Weights of a small transformer language model: biases, a variant of Muon for these matrices.
MLP neurons of a small language model. Each row is named by its layer, matrix (up: input weights; down: output weights) and neuron, and shows model dimensions 448-575. Each number is 500 + 40 x the weight over its row's rms, rounded and kept within 0 to 999. Numbers have three digits each.
A block is one neuron, or neurons of one layer that tend to fire together. After each block is what it responds to, as a language model described it from the Wikipedia text at the highest values.

L4.up1077:511501481441540508525494523437495393452516471508532499485483497518497497526468504552529467540490516525477461544479511446484546509534565526485472447509509481454499592482524517526534468479506539425487559535468547493358490558573462535480484473429551462486474484510502540425455553529500482497487499491463475513523541437490494547449455464503453477497483477513523493454514536466499578500482
L4.down1077:520530487483497470482495477469514444529503520543469525520542550533544523562474493465471516488521457516493512440478545448447578558534498509496564498606527469540508454471455456537471509523476485519514593455515545527448521489410492435509537500509464505471486526554529570461472522507445491486489511455466547458490529476467474517498522473559496494475498455509541456446557548480490555474439
Responds to: Table pipes and articles

L3.up333:492525486520560494523482420532465540536520523559472565533476529480493457419584528466501475542518552434442495497514482422562494540481427541444504451516457518473429419515527450479496485425472508512536573464523485516554514528476431566450499601538497557495496508460439486462490595455479489478507456536473522517490529477483487532521573508558598452507580499447560497514478481563506550457494
L3.down333:573502494515515496489524507432543538535452515550477556494514480468508476506483477479537605493412510488430506477475501482496549502515468482513498577530558471464509577567544390514526526429559469489546454501529559592488505502468460468445489502542516476492439498429480489542534505462492420491496480530511505447450505595513475440479513523543514372483518562465508478479478525523444538437504
L3.up1528:508452485486521574531559565436526507436477450466486471534474448461521463491551400468439547487501570448484460458448520452449555422488539508433506517525567597565420476485561451529503498525548499445542493522507535499481488541489500480464502558538479498503490535488505497524486516510530515424482500512517522529472514510484504557475517496477487449438537502502535572524511448543459506469450
L3.down1528:536505467514496429469542486515505512476530487537543489531522485494499517469449535510469541513523480495448446525549528479533474504499590503534485540436524473453500542460509609449489554456451446509525510558523538519549545482516468486431516522497542525473382485509537543551471538449466519439523515483539497513541535534548484418531480516525477527495490526495533467538479504546470425533509
L3.up1649:475556497538569478543484468506486546543473510488476511532512493489527468491465490529526500548459526519520529584495465498533472519473476585428448488487505500520520505495461465603524471424477512493564548535506502426454443556498463467536498504476481524505538519474499443438472509455538542527483489513505599483547551473454579516512506492501485526509489497556479504518477562529487487492471
L3.down1649:492535488460574589570462486567559426488505475510519521493511496568503494440493502506458512477509574489436506517465527509445463541488464540451482512465494450459585590437506513496443530449550532482536476524539472538500472521480484489504464570566520456453452489519549514504520513446585484517602419462498470459503500469507447499444565550526506428448464510472545507476459572472487500510484
L3.up2139:521456509467463558560491507441528509479509510514506510499464482468547538428513456524479564556473565544515415443507480413497518564444466512530512518562510502487521522486449498480480464524558533482559536546504481495543498471545442532528474496483559525486603428416509543500463555450553496530490498521551548507521500456516563486417569480508537487473487472515477473482480481447582541518385
L3.down2139:559475470504536483504538492464518460512431509512418442508498490398462505476581531474458441491556558518488535521501527518496512480451498488478516444587465449480506553452443474479499464464489511467480511498485529575504475494493516452516554456555443489477455493544545557450452506465490528437489507438436494441534457495478482489492539575511570441515531457515484552560435567494488446512396
Responds to: Table cell separators

L3.up378:506468489421498492450558537459526441515514509503467510566509476499439578472557442534530504486446517524506470458512528463467530614443471480504529477522469448584521520515539517550474487504556535540500509455449471463486460529414470558498453432472494518512476552543513508520510522514489503518541463523475458490495370549475479455477485492512521534440569551530491554447532468507506463547513
L3.down378:420513538529501428478521503489493582498540474511496510449468464517516475526488528492548528498583475576500532489492494460484453498527509497473434545457523524510512495458511505459441440500508499483458555486496529475470431501549522453523495526529466515411464539474571521491503518558498472563488513500558530460434515558500500536452454509490495539535518510484463493520487472463433464501471
L3.up1081:427500539512555465465557521511451563550477548553585500549478524518568507475458472474526453493461587501518545507438497443535514491505472471527595500497528488475465528522529589491499518506503474506512523484495493492545500534505485485495485495496496468517508509511451460473460438478507471562502479481490569552526501499481493449439460499471488467572491526516488513465472547502464507512578
L3.down1081:443542520485547455528588462527504545527543422481536519509529574539527504531493473513482526453576394522583513486448582513461552579441488531489474533541520573504519546547462511495478497488504485517534522506503507484426464529538438509491522441472503513519432573509501504465509571512410513507532504457499476460533503528525452557491470564477453484537521501555484517499524501473413522599458
L3.up1208:515540432468462457530533463487501573499513451533505498504465470503599510479508572564467501555483553467484539500397508457499494512456504450476511520434519524515529517429495474516488536546511562501437458421433495463548536487465534482525485486572424506548505495598529521523534473513452460523506453430532497528486474561461462507406432519442544451507427572502470509560451477516500502499530
L3.down1208:467510458431507530503528410543532522537430475501515430460528526501500449479506510478520523559527445535518460485498534462451473521505470483428503493498610485482545560437483489520550478546485475478545480491437524537434490497480522465506531531583510490480469635504478501578525515409489486504523526517522548505509468516506434507494501561545514497495544550551473504544515518533490547438516
L3.up1284:502534463482442467478479516529487477501515500482596508545473499481495501497494515499487485442481536424503492492488572493579527510441543481537519510595478585526478466472554528491527453554500528542430518547440445488473478498513437550517483517568555495471427484498490490463557573516549541471415551477504532499545477512540459539518458530503490516438477505540536516464477489479515468483537
L3.down1284:468492446548491503487520494498480494504524446448521535487505506493555509548509499478455552498493431481482434484463450466472454512447476494430411548468458477478537556522448427467422492566472418444506540479449474490513534475547417505465509483463411567543454475475412510447566529417497465501501538475501463458523462491526493550495484611432430554449433494559537480491520478575397456459485
Responds to: The word "as"

L2.up273:522529492526500526514453522494556510516458499492517527526470535440441546516533504524515470529478521502438523487499483527496520439524510484525512510493501486428454493428498511529499473546511536550484558492517455525506457487505423461485519538489501453523498505572512434448502512474519465513553496495493546459533438441545510554483531521479554537465509440461500519520493463509542548472491
L2.down273:448528552473479471523511515511478417453491522517543530484539480511526488512496564510460533528539486476503518529522509479458464531530473547485511471509546548547520544550480573460522523466424483570470527497467548478451575474545510411556502485515520513494544535443481439491459423545457470444463478491501502486509525475510487530480407605559559546553521580497493517520505589488385614522494
L2.up495:493540526445510490522547502485482536604544490462533535512438487495365465470506528509524505497483465500476467525510470402551510504481524513460415494504483558476571513488452513525441536450574532438536489496495490508544534453513492502521464555507508417501499520425480501466440465469478450477517462485478442485494480544541467533445517530546576441556565487523429585517552470511510557432518
L2.down495:530491471474473487527505520544501497541493528422541519584429531539527459480509582489488495496430557451530471529476468448489489492519500486431502470511508528445506490490455523505463475478538453491468489450413494575498559476477561489493524526540492461478487474564480522497543476469460462498531477444561456428568452440571479490453492529512458496510543452465534516514487525521466579422466
L2.up1240:524511470558501520490447452496512496477575502488512543512511508492520480465492495473521550529519557504510504596540554451532500494441501536516517424506564426460458498523520564510471490525545505481470510459466484496487503445430474495550432519472482491469466512532515452486526460495475496498576500486494542591533492495455539531498444451568504513504485530456420525521515465590487475507468
L2.down1240:536490529421476555557486480480459451541586522457432456515556545534454507448497570479518514528540575490487494490519525480547507542498469562446538438517526545561417487486495565534521472506509494529410456502543495498495494515454492480501525584467509472477442487487459476448455453469510475433525474491511510529493548439516465578435503468495545467468520523490526434517483464513392523508505
L2.up2245:495556492517527556511495463464456463463469460522483482482444479491463448489493480468462503482467419451525404514553518497481487484527520519530467411481492510478484537539491469492409473501592496554521541477501534497511452503527541484539408446443508487534397486389441483492514489548522588545474513532492520479517460524460597583504470481508457507540582452509434516460562482564494570529475
L2.down2245:552488453473515543539465508515500455555461466492431476440508521487452478487555465497430538513556530393455440534507520443490488501487494522455486472471560472501518535432508510575517532440517500474525543505462555582480504488513514436560568514552482472471496546584505533493428499486464456490567494528449447484512497399475424542494501498520504518501569536515529546573479518523458464450464
Responds to: Table cell separators

L2.up375:426481550529552509502496459534540530511573523500523540534497500477476533501463493514521534520479451473445444551421464465518457537524431492548502535523478500506571518482499545544492504492447514502485529532525360521525463504477496490519461468490509526494471531449546484491499525495471476490526467501465518542460502520437418634454491554505464589509503483559476514491525553495512515495488
L2.down375:468483529487477513411594482531514479551501479472536478510419483541461525587490484499421500533486498450534510497502580507489509491447529527523460594523404515568504494526447498518443462493469484540492477475497450505433446541517442491503506530561466475519430481520429461479533527486538517419447500544488489484563472484539522486478465459366475535450467470480469453495519515552537482530457
L2.up509:488506523453533435567521428541478483439484550470500484500560477527470524560462512515547466529444514534438552579501569513554556462511493458482472505486470537505437517499490507485495488558470461591577519489586485520492459523445463516509516496531532541465463539449455560599542547505552517426522460486530578536594515592503498515526468417476518519418435532488440468558482458520465548530531
L2.down509:507454520518432555509540519515485520610522455455448521507512483429532500490447478487494498528502473510454516483483487497479453529498494464540469510478540527440510522512443481453496572514472552458493528488474508496509452538543530506456447490481595460550517455518409444509494562535450561480548439480446414517418477518528515493562509470508539481503506538535450500446499555490558557485501
L2.up1588:441511500495552502544567515510440495569523525471560507542467488515474578454459459539562428516502571439495587509423567469540545512508412468534501515474468428534553374515507501525548503479514487529477502572469431529530560508449459485476413501473507479461478492485451463508467496536444496527531455519430580588514567538506495534499464532446462453538452507547518406507453549515463476506486
L2.down1588:458484446502501497582533445550497465538477443471511513453494554491525514538570471525488518490456453471521519534454483490495439504454494470520438528444462583398482500507431447537480472500581519504568516408480477475460482548501481482500480419508460589503423519458448465494516453453597506458563498509515435487540537516427443587546486525460500580469460495462474520439481499502468535544508
L2.up1634:488547527466475487521486488527440470522501539579538441565483493511517530559509530525519440634585491491504581530483494514455486541449512467547420529472540518471508456513471481532461537461524491472550520462465486484521488542503484512478421517559495510524453510526522513484546493542537547498451479494426550497541489484447446445518433492507483515558466442539466516496448521574474520464503
L2.down1634:469541490519515480476468560526521460541506500477532437439516496532535511546483499466552518537506478556499529505430529513474509455476552489468481484506503582548490518448488540533473487515523523516632511416406470519424521504480463493491507481410522493545523564411526489432509543507559511533490527550540475503531506494449376477467475575516539534504508500500550504496510406499457422497507
Responds to: The word "as"

L4.up511:499493467549538491449561476551485534570466528640518475550461529522525510430558461546455421479493654502511508488454512454552461505516493495508508487510480448530522477457529584496540486511516488513493481542523440505495541468486454523475502527614449441548430491508505542506461467507454500563520555480500510472479504481487438550504526567530476531473511441501476458548375531504496535526535
L4.down511:455575487541538480515565479524487473501521493435552493490501496525501534456504548502519543518526414510558544499464526491461513533449515529491474510480465551462451590484531454472459476525547499451534454481515464545513467506491455487486494474502418514477429495519465443477531580439539479419483486400533462514482497541492466580490447526506517470492443482514533517433547555553416509548490
Responds to: Word "as"